Part of a small language model's weights.
Size: width 384, vocabulary 3061.
Training: a variant of Adam for these matrices, 451M tokens.
MLP neurons of a small language model. Each row is named by its layer, matrix (gate and up: input weights) and neuron, and shows model dimensions 32-127. Each number is 200 + 20 x the weight over its row's rms, rounded and kept within 0 to 999. A neuron's up and down rows have the sign that makes its largest values positive.
A block is one neuron, or neurons of one layer that tend to fire together. After each block is what it responds to, as a language model described it from the Wikipedia text at the highest values.

L4.gate56,179,197,195,216,169,194,207,203,188,237,203,210,192,197,184,165,219,177,178,199,248,181,161,187,238,206,197,181,232,181,205,194,216,171,203,213,215,196,200,174,217,207,154,176,216,191,209,198,183,177,196,221,213,245,189,227,195,221,216,226,222,210,193,210,199,170,218,182,191,210,235,197,216,211,214,182,235,230,187,207,210,200,221,217,190,183,175,234,220,224,222,209,210,190,215,179
L4.up56,201,171,230,181,201,198,230,187,202,209,188,151,172,168,203,177,241,228,206,213,245,206,200,199,210,224,192,200,198,205,214,190,198,226,182,189,188,198,286,183,204,204,213,206,191,172,203,218,202,208,175,255,196,222,183,203,170,193,181,202,208,212,234,223,233,166,209,171,205,191,214,190,196,214,168,170,182,231,222,195,210,206,185,214,191,171,191,222,155,195,213,198,214,215,220,174
L4.gate474,228,180,222,197,236,192,232,221,176,242,187,198,193,216,228,181,234,217,208,183,208,211,188,202,222,189,176,181,244,210,195,205,213,181,212,207,207,193,207,165,202,180,194,213,188,194,156,202,196,197,199,203,172,165,200,206,192,204,229,238,218,176,161,210,193,236,230,191,193,217,220,178,197,171,184,177,213,193,206,228,228,210,211,204,209,149,160,221,220,206,180,182,180,186,204,200
L4.up474,219,243,221,205,181,182,168,183,164,206,190,200,189,225,192,202,190,221,224,201,234,185,186,217,190,203,211,170,242,179,231,180,244,226,219,229,176,200,222,205,208,220,191,229,201,192,164,176,191,206,220,205,168,210,230,208,214,232,190,185,191,193,199,224,232,205,211,186,181,180,194,219,185,177,179,200,237,219,218,218,212,199,219,167,211,183,220,199,184,212,205,227,175,213,171,216
L4.gate1033,203,231,209,202,224,200,173,193,186,234,167,181,184,207,216,223,181,184,206,196,244,203,210,196,203,219,171,188,198,177,206,183,185,218,222,215,168,198,203,184,179,217,186,227,162,150,186,184,193,202,200,195,181,220,183,171,179,241,194,233,243,188,220,232,227,225,175,195,182,208,224,195,181,192,189,195,210,209,221,196,188,232,235,189,217,202,208,207,191,204,189,180,187,196,227,184
L4.up1033,196,176,233,240,189,182,195,190,202,189,216,196,190,201,166,176,205,195,225,163,214,235,200,200,232,201,196,218,194,201,236,191,232,199,201,219,177,233,228,239,205,220,233,180,197,228,201,178,183,184,192,204,206,230,219,200,204,222,207,214,210,253,217,190,223,197,209,186,205,165,194,205,225,194,214,177,183,220,220,194,202,197,217,162,167,191,215,207,178,147,240,185,240,221,191,141
L4.gate1477,216,184,218,194,193,238,187,215,232,236,171,216,201,207,232,182,213,185,236,165,185,216,189,175,214,184,191,198,197,190,218,217,197,196,176,241,162,163,221,183,180,192,176,220,190,166,192,215,159,193,169,215,149,209,179,200,227,213,183,228,185,189,219,202,200,203,201,204,211,211,204,195,187,174,188,222,228,210,169,208,219,186,208,201,208,198,197,185,224,213,216,188,219,208,212,152
L4.up1477,208,204,201,197,221,182,222,183,200,193,216,209,189,191,187,230,176,199,192,181,211,188,232,165,231,211,179,198,201,200,228,190,203,192,202,207,206,219,217,207,205,221,203,215,199,202,216,206,201,219,197,180,196,182,211,189,194,222,185,177,201,190,216,188,179,145,218,162,181,217,212,219,204,229,186,185,212,210,184,189,202,183,217,194,234,201,222,222,190,178,214,182,200,179,225,213
Credits and roles separators

L3.gate386,243,209,199,204,219,225,216,237,220,257,183,214,191,193,191,165,232,219,215,217,207,169,200,185,192,184,178,210,190,177,211,181,206,188,184,232,192,194,231,206,176,221,146,182,184,196,182,184,185,200,219,188,190,215,176,226,225,184,226,193,182,216,193,178,147,202,197,170,225,224,208,167,204,159,193,209,216,192,244,192,240,168,217,221,229,205,164,211,215,183,197,214,215,202,184,210
L3.up386,199,199,220,222,202,223,194,214,177,218,200,195,206,177,192,227,212,206,206,181,216,240,177,171,190,228,205,182,232,178,225,196,215,196,218,223,167,174,246,215,165,168,201,206,198,199,209,204,172,182,172,209,198,182,211,200,182,205,191,187,204,177,195,207,219,217,211,193,185,201,232,200,232,203,157,157,180,198,185,205,200,176,241,234,197,210,223,192,174,175,196,180,230,200,227,186
L3.gate959,210,212,193,245,222,209,169,217,188,200,207,217,199,202,213,184,224,181,216,203,225,173,190,153,207,188,177,206,202,192,205,193,173,182,181,230,199,175,207,185,168,197,198,189,178,174,217,149,166,208,201,208,187,206,194,205,226,201,210,185,183,171,201,237,171,228,209,197,247,198,232,210,196,169,208,206,186,203,215,218,229,180,187,190,202,196,178,212,203,215,181,184,215,206,194,174
L3.up959,197,202,230,196,209,219,219,177,209,209,238,200,182,226,182,213,213,201,215,166,230,203,193,183,214,186,214,222,188,194,196,204,176,220,218,237,167,189,207,209,212,208,207,187,172,189,230,182,199,212,183,191,207,196,172,210,187,224,210,179,236,183,215,190,195,172,220,188,194,185,204,178,199,188,171,172,195,185,188,228,213,175,218,205,246,186,217,166,196,171,211,223,178,197,177,207
L3.gate1175,230,203,205,208,192,195,171,175,198,215,181,186,195,185,180,210,199,212,198,158,226,183,170,191,196,173,207,219,213,219,191,204,175,185,200,249,169,168,204,231,191,197,205,202,192,200,165,206,231,165,209,180,174,205,193,211,193,207,205,195,177,177,218,227,190,202,202,199,215,204,235,194,201,182,204,223,191,217,225,193,229,206,174,208,207,171,186,244,209,192,218,194,193,210,191,175
L3.up1175,218,213,234,190,182,195,167,183,156,176,183,187,189,191,201,217,195,235,199,167,209,168,191,180,193,230,220,226,190,202,172,208,213,191,183,247,211,185,203,202,202,212,222,169,197,212,204,199,178,198,203,200,199,221,233,214,207,147,225,179,205,155,183,224,162,200,229,208,207,212,181,225,232,192,197,197,174,195,247,213,232,193,179,198,189,209,210,223,198,175,193,178,233,216,209,192
L3.gate1352,200,221,220,208,232,181,201,202,238,199,194,193,174,235,210,241,221,211,222,213,200,216,175,201,153,222,197,181,202,224,153,219,200,205,211,220,207,163,210,179,192,187,207,224,226,188,178,185,162,153,212,193,169,222,209,189,184,253,172,189,209,201,212,200,201,228,202,199,226,188,223,212,218,203,204,192,201,187,238,239,198,193,183,188,192,207,210,205,192,183,220,199,203,184,196,194
L3.up1352,203,246,185,178,197,227,224,198,206,219,237,222,199,191,182,199,169,201,198,206,223,230,193,191,203,193,205,213,190,190,218,169,178,190,208,186,201,215,233,193,226,240,193,167,185,179,200,224,204,196,214,185,174,139,161,162,169,212,224,183,194,215,199,224,187,206,193,184,188,226,220,197,219,196,192,192,195,211,229,192,195,194,193,201,224,159,166,212,176,162,193,209,233,229,240,136
Track-length time colons

L3.gate1077,201,211,186,177,197,211,213,159,197,188,213,217,244,216,194,208,238,205,175,165,213,160,219,215,214,171,166,191,192,186,193,188,179,188,208,218,213,204,179,215,180,178,206,200,199,207,172,177,230,192,181,196,224,187,179,221,199,177,179,225,231,221,189,179,237,210,202,205,199,191,161,189,197,191,231,207,203,184,164,211,199,187,211,231,197,221,197,196,198,194,190,194,194,200,199,212
L3.up1077,177,217,183,202,216,205,215,180,170,199,163,222,196,184,202,206,197,198,217,193,194,208,184,219,210,181,181,203,196,200,213,245,186,181,202,218,217,189,203,187,168,250,218,212,238,193,197,205,189,195,216,220,196,215,227,228,199,187,197,226,219,187,202,215,181,192,162,240,206,204,211,173,165,182,219,191,197,193,196,191,200,170,220,185,208,224,157,194,187,185,230,228,206,180,173,168
L3.gate1185,131,216,200,203,186,198,238,185,179,191,199,199,160,202,164,210,227,211,199,204,163,211,210,210,194,169,203,154,193,192,185,202,204,191,182,224,206,195,205,233,199,173,230,192,212,186,197,198,226,207,216,230,174,165,176,211,175,181,183,237,217,187,220,197,167,218,199,214,192,208,173,183,205,190,217,226,187,198,152,169,188,186,210,178,195,217,203,221,190,208,203,186,197,155,234,209
L3.up1185,209,193,183,191,185,164,245,178,166,168,181,233,161,170,169,213,214,251,175,139,229,207,181,203,199,217,169,176,177,190,169,177,201,209,215,202,243,181,208,185,185,222,231,201,172,215,172,195,202,212,190,198,209,182,185,222,191,199,231,169,202,224,205,217,226,156,195,221,206,185,188,211,166,211,206,202,202,221,192,205,187,173,258,238,192,212,167,207,154,213,240,217,202,223,213,186
L3.gate1270,201,195,199,211,249,166,229,139,204,171,203,190,231,227,207,234,221,184,234,205,172,190,203,206,196,179,207,196,229,186,169,214,183,223,157,195,208,194,231,220,175,241,205,217,230,193,202,212,180,191,196,185,186,220,190,190,172,229,185,193,216,189,183,215,208,197,218,200,223,196,178,220,168,209,218,169,205,206,179,205,206,209,187,186,197,235,163,167,231,215,202,162,186,205,189,192
L3.up1270,199,182,186,228,188,199,205,199,158,219,175,230,193,205,171,210,196,213,178,157,166,233,191,179,201,204,218,191,195,215,208,172,178,177,203,202,163,189,224,182,176,210,194,195,211,195,173,173,197,191,212,215,239,185,215,198,212,188,222,212,168,178,192,190,160,194,227,213,165,210,191,193,185,229,222,219,236,211,202,177,209,181,223,197,183,195,218,181,218,191,164,202,258,207,230,178
L3.gate1362,226,208,183,213,193,213,226,226,208,221,186,227,232,208,204,209,163,207,225,186,209,184,194,210,192,206,221,174,187,217,179,202,201,191,230,206,197,173,229,188,226,198,193,210,194,193,218,202,219,181,221,187,191,160,198,169,190,191,214,214,205,200,206,177,184,161,210,186,199,185,185,172,210,228,217,200,228,191,190,239,209,164,171,219,186,231,191,195,204,192,202,190,169,183,216,204
L3.up1362,207,188,197,232,198,203,196,189,187,203,209,191,243,190,224,222,217,208,231,205,191,221,186,193,206,217,209,171,201,193,212,177,160,167,189,172,208,211,199,185,206,184,179,182,182,179,164,200,193,179,225,215,208,207,200,203,211,194,174,226,214,184,152,190,167,205,188,197,207,207,184,192,213,217,230,201,204,228,185,166,203,172,210,244,212,221,184,205,201,183,206,176,211,186,182,174
Quantity words before nouns

L6.gate1415,216,150,210,216,220,228,219,237,204,239,186,188,177,190,210,194,246,227,210,194,194,170,191,210,237,196,180,178,228,217,197,211,166,221,185,220,190,168,189,167,167,221,220,192,219,186,186,204,171,191,217,215,214,207,234,218,195,210,209,178,192,192,211,222,245,210,201,199,215,213,195,164,215,218,225,220,252,203,233,184,200,209,201,211,215,215,226,219,231,208,209,206,180,177,204,226
L6.up1415,184,220,187,181,240,223,207,220,178,197,207,209,215,186,203,214,205,198,209,145,197,170,246,186,209,200,183,195,183,200,203,169,190,182,211,222,202,207,185,174,167,211,191,214,196,179,199,214,187,233,213,200,210,173,205,218,194,255,220,170,189,227,165,224,203,212,199,214,193,200,226,183,178,192,215,202,188,199,215,152,180,185,188,195,204,197,211,209,187,218,227,199,226,181,207,229
Mid-word fragments and time colons

L4.gate253,190,223,245,216,189,222,221,164,200,202,196,205,207,161,189,175,194,221,191,201,220,196,208,211,186,159,192,175,199,228,176,236,227,191,180,229,208,197,234,225,228,208,191,212,210,182,175,219,237,202,177,207,223,202,187,181,218,211,221,201,163,209,205,177,199,173,239,202,202,204,208,222,205,185,192,201,211,183,187,195,185,186,199,222,199,200,216,201,197,181,190,176,187,209,228,186
L4.up253,178,188,217,190,230,143,211,193,207,208,184,181,200,218,200,210,200,199,191,199,184,180,169,210,198,179,189,214,197,188,188,185,190,212,199,214,218,197,163,189,213,189,190,226,211,175,218,176,209,203,177,168,208,204,226,203,222,215,206,172,166,194,229,220,204,211,184,206,205,178,190,214,193,212,224,195,214,196,175,183,205,193,208,197,172,198,194,182,199,204,215,160,214,201,192,239
L4.gate1264,192,225,207,205,200,204,207,201,158,202,180,186,215,208,206,195,203,190,187,192,189,221,187,184,206,125,201,234,227,254,164,188,169,194,211,205,211,230,208,192,206,219,207,232,178,166,193,226,201,208,163,205,217,195,185,201,223,168,240,203,176,174,213,203,206,213,204,186,210,149,206,188,200,217,217,220,182,179,191,165,183,183,196,216,199,246,208,173,174,178,209,201,211,200,166,206
L4.up1264,202,222,178,178,211,188,204,212,173,158,186,208,213,240,201,172,197,197,155,204,207,185,207,184,172,181,235,217,208,174,176,201,211,222,180,179,218,214,212,231,196,187,211,214,210,196,192,241,214,213,189,161,197,173,214,225,205,210,193,146,188,205,178,224,242,217,225,185,179,170,222,221,202,214,194,242,201,211,204,172,217,153,200,205,226,222,213,217,203,202,220,191,175,240,205,216
L4.gate1282,215,209,183,197,231,187,189,185,223,218,182,180,230,185,175,205,237,247,190,220,186,173,190,224,201,192,204,192,196,209,191,205,204,197,227,192,221,182,190,177,209,234,180,163,196,190,179,223,197,187,182,195,232,212,210,211,226,198,171,181,211,204,191,212,227,185,217,244,219,194,208,179,197,206,189,222,193,162,180,192,197,155,227,181,155,234,210,190,185,195,224,231,162,187,194,196
L4.up1282,188,190,200,237,203,186,157,161,200,197,180,165,223,155,175,192,196,187,202,200,209,190,213,209,197,157,232,214,218,191,190,184,205,220,175,205,212,181,217,201,251,217,210,217,218,217,200,204,226,189,190,188,211,192,201,187,217,175,234,168,214,172,189,223,238,177,177,152,185,175,195,164,226,167,223,169,166,176,201,201,192,177,181,186,182,224,187,209,179,196,249,210,188,205,194,202
L4.gate1313,175,236,217,201,186,201,235,213,222,200,187,176,188,214,166,184,206,204,205,232,223,202,221,220,176,170,203,200,192,160,185,209,162,201,206,189,239,215,191,178,190,221,200,197,178,201,196,185,204,180,196,168,198,190,229,176,249,212,191,207,243,188,191,192,215,184,202,177,227,182,222,207,194,192,171,196,178,180,209,201,149,178,203,215,215,207,181,197,212,192,188,220,174,212,252,190
L4.up1313,200,222,202,190,232,175,200,156,186,194,173,206,205,180,231,230,195,188,205,150,214,178,220,201,190,192,191,229,181,176,210,221,212,202,201,222,224,198,182,202,187,211,208,230,210,200,220,232,217,166,201,200,189,205,192,198,198,175,194,168,204,184,199,218,226,209,184,173,198,248,215,230,168,206,197,237,204,207,184,176,216,179,212,178,236,207,223,229,225,196,214,218,186,230,186,213
Numbers in statistical text

L6.gate1008,172,235,203,206,200,242,203,193,190,204,205,179,198,175,179,201,218,205,158,191,200,170,186,232,194,203,200,216,214,220,188,197,184,171,209,207,197,229,196,232,227,205,184,205,161,185,235,196,222,199,245,183,209,202,185,239,190,216,209,190,192,170,158,217,202,224,222,166,225,177,203,213,198,214,216,201,205,199,197,205,216,200,183,181,233,195,219,171,182,174,202,207,179,175,193,176
L6.up1008,187,203,209,225,234,163,201,161,192,173,206,243,214,160,184,215,210,200,223,176,216,164,193,208,205,167,176,195,214,191,179,214,190,199,191,169,201,195,213,207,175,201,168,218,193,226,200,189,197,205,199,211,239,204,199,189,184,159,239,216,199,196,205,210,205,190,202,173,209,170,213,202,190,247,210,225,185,165,173,227,200,217,196,191,213,191,123,228,178,180,205,170,209,209,209,201
Quantity words and numerals

L3.gate46,204,195,195,209,235,214,208,222,214,203,162,195,242,236,239,188,198,196,199,207,201,193,184,167,239,201,184,202,219,184,213,178,158,185,182,172,188,179,203,212,185,164,242,194,212,209,199,210,224,154,210,180,187,201,202,172,229,176,226,216,215,168,200,184,168,172,180,215,187,185,201,224,230,202,203,174,204,189,175,229,232,224,200,200,205,198,194,219,211,218,209,213,180,228,209,229
L3.up46,207,228,187,211,183,208,211,228,220,176,180,168,192,207,208,189,219,224,166,187,204,195,192,195,166,199,237,191,225,201,229,194,203,246,181,209,162,215,225,229,202,204,204,195,194,226,228,193,216,181,182,209,202,215,222,202,212,195,209,169,203,162,189,206,177,217,194,194,204,167,182,206,236,198,167,207,217,234,214,163,171,174,187,204,213,246,186,212,216,196,191,182,172,216,218,182
L3.gate477,225,184,164,209,199,201,183,173,197,211,181,212,211,202,189,165,196,197,230,215,229,200,175,222,176,188,184,207,208,228,171,208,219,170,224,230,179,206,202,208,183,172,212,202,178,207,186,181,222,211,212,217,191,211,195,205,231,207,186,193,196,215,208,197,194,191,173,184,209,209,210,207,190,208,183,218,176,197,212,199,234,207,181,223,181,221,193,235,198,204,186,182,197,204,207,183
L3.up477,186,200,203,200,217,163,251,225,164,188,189,169,187,210,195,224,210,185,207,207,212,193,170,203,178,208,178,217,208,197,213,181,255,165,216,208,225,184,220,161,239,215,204,174,203,198,189,229,183,221,170,215,243,191,195,208,224,211,212,229,204,236,226,206,188,192,217,200,189,220,234,188,217,173,184,166,222,207,227,194,190,205,209,178,182,185,191,189,196,254,211,219,171,197,223,175
L3.gate708,162,201,197,236,161,201,214,197,171,226,156,199,181,215,211,221,216,212,194,210,196,200,179,216,196,198,185,187,187,201,170,207,222,217,213,212,190,186,238,168,221,193,221,176,187,229,170,192,217,191,209,173,233,189,174,171,193,207,206,244,199,224,206,136,178,209,200,208,165,173,246,177,181,199,222,210,218,204,222,171,191,184,183,171,215,229,191,172,189,225,210,197,194,213,209,220
L3.up708,228,191,167,205,235,208,200,149,173,192,194,186,239,207,197,192,241,202,199,229,183,187,231,194,200,204,205,245,180,202,191,210,185,176,212,194,222,211,207,218,235,193,206,204,228,219,192,199,191,217,194,205,185,179,189,205,218,180,169,220,203,188,200,197,220,193,211,217,179,197,202,178,210,195,180,230,212,213,168,192,214,213,198,214,158,214,193,233,246,155,175,202,178,193,215,188
L3.gate1342,184,194,163,202,211,173,194,238,192,178,198,223,174,174,200,215,199,197,194,175,217,178,179,157,208,169,159,205,169,214,208,215,209,190,213,192,206,201,209,168,184,206,172,195,164,185,175,208,191,219,211,175,192,183,191,207,185,213,182,223,225,190,201,197,223,203,224,215,215,211,205,198,185,172,223,169,187,188,176,220,240,208,229,174,214,154,228,251,197,223,224,201,223,209,215,219
L3.up1342,194,207,188,196,242,172,224,189,170,167,215,196,211,200,180,207,221,187,232,189,211,240,189,225,156,227,204,242,183,191,233,172,250,211,214,186,209,178,182,213,225,198,183,205,187,223,196,206,216,186,196,240,198,184,253,192,159,221,183,203,207,205,221,193,195,210,199,197,182,162,203,179,194,199,211,184,205,196,229,194,187,213,180,229,228,210,190,177,212,212,192,224,200,217,203,227
Structured-entry line starts